Part of a small language model's weights: LayerNorm before each block.
MLP neurons of a small language model. Each row is named by its layer, matrix (down: output weights) and neuron, and shows model dimensions 256-447. Each number is 128 + 24 x the weight over its row's rms, rounded and kept within 0 to 255. Numbers have three digits each.
A block is one neuron, or neurons of one layer that tend to fire together. After each block is what it responds to, as a language model described it from the Wikipedia text at the highest values.

L2.down1030:128125134129117125091098086114092077152151146146090171089110099120135128142119129130142134147156148131118119108081150118116119128085125081124147073100134157115148143104126154114110139152150127128117135105159109144136170131122142176090116129130152091096135152094134157130133139134117134130080119144142152121141154130087145132140154106149127122122094124123116139122107090129158110100113147143101109058093123116142120128132106130122155124135091149115097169133105103147121138153132097089135097144150163134141098129130106152131132171170121162063098150107122125129138115153125126100
L2.down1551:123096139134159119092141149152059111141109131132156144134133128130139108143123106144149168168107113114106149182088132130125153128154145148079124137137103143144095108126139123120142108110124173098094109134138169093161151114142122171128111125161083106138108159166090113138144124089141144117134128168106140120122138132123135140138078106136117124137119119093113156115132099132129116127079151083137117152115100142120107109162122142106128102093114162115089157145158133118105096158112112120075114119145113102136115099078152103130127066106120160139148132123156145137141137150136127103
L2.down2124:155169111102123138085120132099125104148132167090086069100140096096154110124103148145153168142156099116138156141129123142136162163103127103102153131136101097174103116138104104124141107122139150157145118131116112148142167094126139142123134165126079119122163127134162120104171163110132133116074116125159126158149148087148147114156084113106115101142111110136136101126107077174122128153126148094118100075131133135130114135127127151105162094162125175082082164139114163162132139138121103097100117150100121110132087122143112108151107133136124131137123139149093127101117154158135098156
L2.down2663:124119102115138161106143100139156109128138110127081084135157136144114112112108165141122120120132152132141131136067106144118093112089157165174166121101096145149114103126122142151117109162140135139121114102093158141130144136140100119099113120190129124129129147157146121134163152151120149117099164138143108106119121086140092138110145142138090120108142126140087119145137075142130099150086113121141130105156158156125109173146129107133147138133105124117109146141103143169138157165136126107058096106106102111191091150133103094142122122128126141162143130108156155070113103138128105102
Prepositions before dates and places

L2.down313:166110145105143115159116135119161130195130129118138106167122117099133138148157142133137107164125144102119115142124134078118104083128110107100125075117104132139119136070125137137141158168123146144138095080139208149138123160136128141140125130122115109125119150138151152133169129128148113202106105165140088070134143139113127076092100122164115087089154120184124110124138114130127164153127077114091131099118122149132133091145124094153118123117151119140131114126121116097134135110150087108141136161146107120124111166142152101121164115156106111112125115142126170133033139155069136121
L2.down430:130143117138100151118096150100129132142138124143101097189124142136135161133118125131127138111149105128159127124122121145106181086116185120114138121144140088110136108118105141129152122132103137160095099119132140115149166157150120148103120156116123119112137132104136122133161133133117159174122090173132136113115168135087124090107141112113118084121160084193114068128135101161131187095117113139140074178145138113128127074120141131156181130137161132121095083110126116114122161117111167119138146129102135118132127135163140132077090129129138129095099109113124135114087098112117161107
L2.down932:083148116106126078139133139143115166149149049191153059153138138154135162095146153147141136114123081107084102122161112129119138108122122146123138079134101086145111130093134116143106115119139119139151164132126138125142116174089095098115115122127157138103140155162182084162129141122155083139112072170146117122149160148128153083163133151132107074085150116152165104139103093105104175156136099111143092121140133129088122122136166141072121104139134147129131141122118077117109162118138112122128133123114111135107112118143139122133155166146131111113141124154140105115094105152060153116
L2.down2959:139105106140107051129118085182091160135111108140129087114119125105141130119099133120100145145153127136135150112133091136126156154148134094120136084098093112118142123108117139121082122127142087137090165142120154108135111157156113082146143090132144115085136186137150139131145115099138088147176117152141078111165091130119139114138126128120151105135105128142149148156132126138121142139162139164091087139150112135163119073108140122086156130150096135123183152164132098124177155114125115136155146122151137123125142101134143120153158112120148093093147119151118105135085134155108138074
Abstract noun endings

L6.down245:120118132163141145121140138126134167127095111128117073132130113094147136140183124153152064162102150137084124166134132107094064101083176121072140149136107152110141115134118138113124104107166142106126177152124135116129138087113159126149125107120153127110114123136108126130131152168150148119124094086117124130158129106100131110132128155164166123105100116152132137129134122125143146131175132114089156144149104102121124194116145153140158131103104129142087136137094174114133132107138101140111107097152162126135094129170117135083127116166103172129138150094118089134152141096093160130
L6.down901:096102159120102148121150153104121131142110113134169114147131157142136110117109118126151113159149115084121153135108057149141154119144131154164151158133125105136109139173095116181127109092123125127118129096095156073107134129128135151135154133107081141117130151128122100108129122125119163128124185123161141168072167143109154150152130127126120135106127104102120099120124187074121159144115112146139129151093118182131118169110139130123101109110150148136095167139152130113131123165127125078127116168101095161153151133140188079117109131153131156135163129112137129167104074124108111083
Institutional name continuations

L6.down1845:116120149137111120135133155142115140122111106142116125192116142088125097166124104124112140156114184106134102138113108113124103127131128126151140091131113155073146133143137130118068104117107117132093149104158153144069117145144142107100150152126151103159139136144134056081152153127145148113072118097088147111135155108108133109096106130117164152115125136143114123131163173118120154127171120139115140106135116105130132155124124144121127173122119150140127125161096122122154129146119161155124097102132129168132116133135112098168131124135151111137118144133099132106109102131160156140
L6.down2418:133068123172116106107134130173160127105108119113111136127126115121144161152145099124096126132135132131153124149112112124111124169119172107152109166134122116064133133125106126152090125107189120097136130103112110161078155114128115144155109155084164104173073100115121127162165128113110155121091129128096136098140191123140085072116141115100142190135130162088153102108115107143117129151126155134133149106113103098169156142175160130074159129151159115088144155106132165097140096100148073121088134180117120142085152118154072150146166112120140135137139164153167134139115111109176150108
Comma after place names

L3.down560:113117100152114143155133150160133121135115134126093121125112143133131140120165123142121148140132126124128107097064136106140098139063137115188126145121141116087162135107108159128146097096130166145090134075118161122094147145089102112098131104144131091122114148158106141119156132135156124113105158107120098135155095098100114134087103140103116153114153153098138137170146149167158130129169144125097128099143131168128122147107110105110103162110163133102126102136113116115149120130106091102158123119112063161159131109114152103126114114190177141121166151128104127103135128083143134132
L3.down1389:151159148118109147126148103109132115158137126111113121140129106126149114109088119133180111135148108113114146078143135129158126128128158105149124121137096114114136126148140145139131141143110119134148143137152108138098128116142178129161159115156134130122154109095161162144181124084149094127137093139155154149111151117125113117134136149101129080173118140109116149125086137113090174120158127128145166104143132154124141101153140122153135131148063139116136110164122135141131123117136132135118116103158130139159150132156125086145161135111097127134131127118115134161129145114168077119
L3.down1570:199129084102116145120117122117178154142114171101115131141122132129109110158128146137133108133136122106084109139086122142118112168127114148132122117122133129135146156147139170130118116129136130098144133148112123109140121150153143117117142120161117124147113126113162129082127124148138145153101112174152115118128180164123133133128164168113147087156141109116128120113141106103155122130114121110107113111173090101129123098132120132125180125131138159124099133154128109119144162142104123099110154102090122133091136140116137116070168112115147143103111116101137115173124109145129120137
L3.down1802:132119149133102112112138113106126101130117090167128128144142107142129125153094163149144130106150126115108113085095114158103110170141107125143145138130121122139138183124127159163134114127105145123127154134107122102080157151112152155140103153153131102117140111125122140105132098141149162115128117118147104123150143121108168119138120095104106137164157147157089102122166131086191114166128123118110120127139174114130157104160121113139145130115123120100123123127180110101134147127098121086118124104135103119110147118143112125130128133101149143151139142145136118120145117103172084108
L3.down2228:140114117126152142138137170137145172096084095087152133150149152113119139094125160088124086155159131148116140172153134111187158147129136167113113144144149111120087150123091145122115153143156117135122132116092093101152097115129109111118106113143071101176138095098119102169151101127168131119177131106164115178146140099138065132136109113171123144188114110160136141103156117145139099149178103105089160116133108129134086147096153118136138170129128139091132109139164158101176146115113126119142092099135127170145178156134095123122116140146116118099121124069116119140109143125114130129
L3.down2236:124139126099133124129138128126133187103121090124122160127120184107120104166114160106160099132124133062096125093086116103111173172125113136114129130130049144140120115100116162141130124092099121145124155120120102108096163139167179139096115099138125103128142133173140079100145154100123136140096120113131116110150133157103125177081077147110130162153162136128132125104110108098123109168110140142095125140121129099142139109144140089152187110097136124114121123078144112179148099148110126115108084119112121117129144113168142087105189138112161104100119123150126128111131108103144100128
L3.down2335:156112142159096122128147142162171145132088126132108142137130131127141135118106122107129111149140140121071092122072136105118126175120144096114118154106065092100106144103149181184145106072088139134106145120122117117089148167126128135149157166152139129116154061155184129111114119147143112095153138106120100110138136116111114129125096101106106150128131106101143108140102122123154110142121133179118143105096126126071147057171140095153161113135141101103149141118159124123136130155139136073096136121130110119096115132154159124141100137139127121097185171148176096140130128150142101063
L3.down2621:148118114135113143165136145137099164153141093096095126102108147129108143109106144144136123093184102128135122138139146132116098119141145134103093145099138139117136132105125114118181135122161125156129158147113152149154156169111126110160160138154147071128138114123164106125188118133104130168121106153105113061124156121127144145106090127123093137143145124143149133111116103149098112153140141119122153095132146138124113114165149120094159136148092128150137127100121113099094126144096111122099155102139144102086143122107132091142154123172129097091152164172100104141105180167126135102
Connector after place names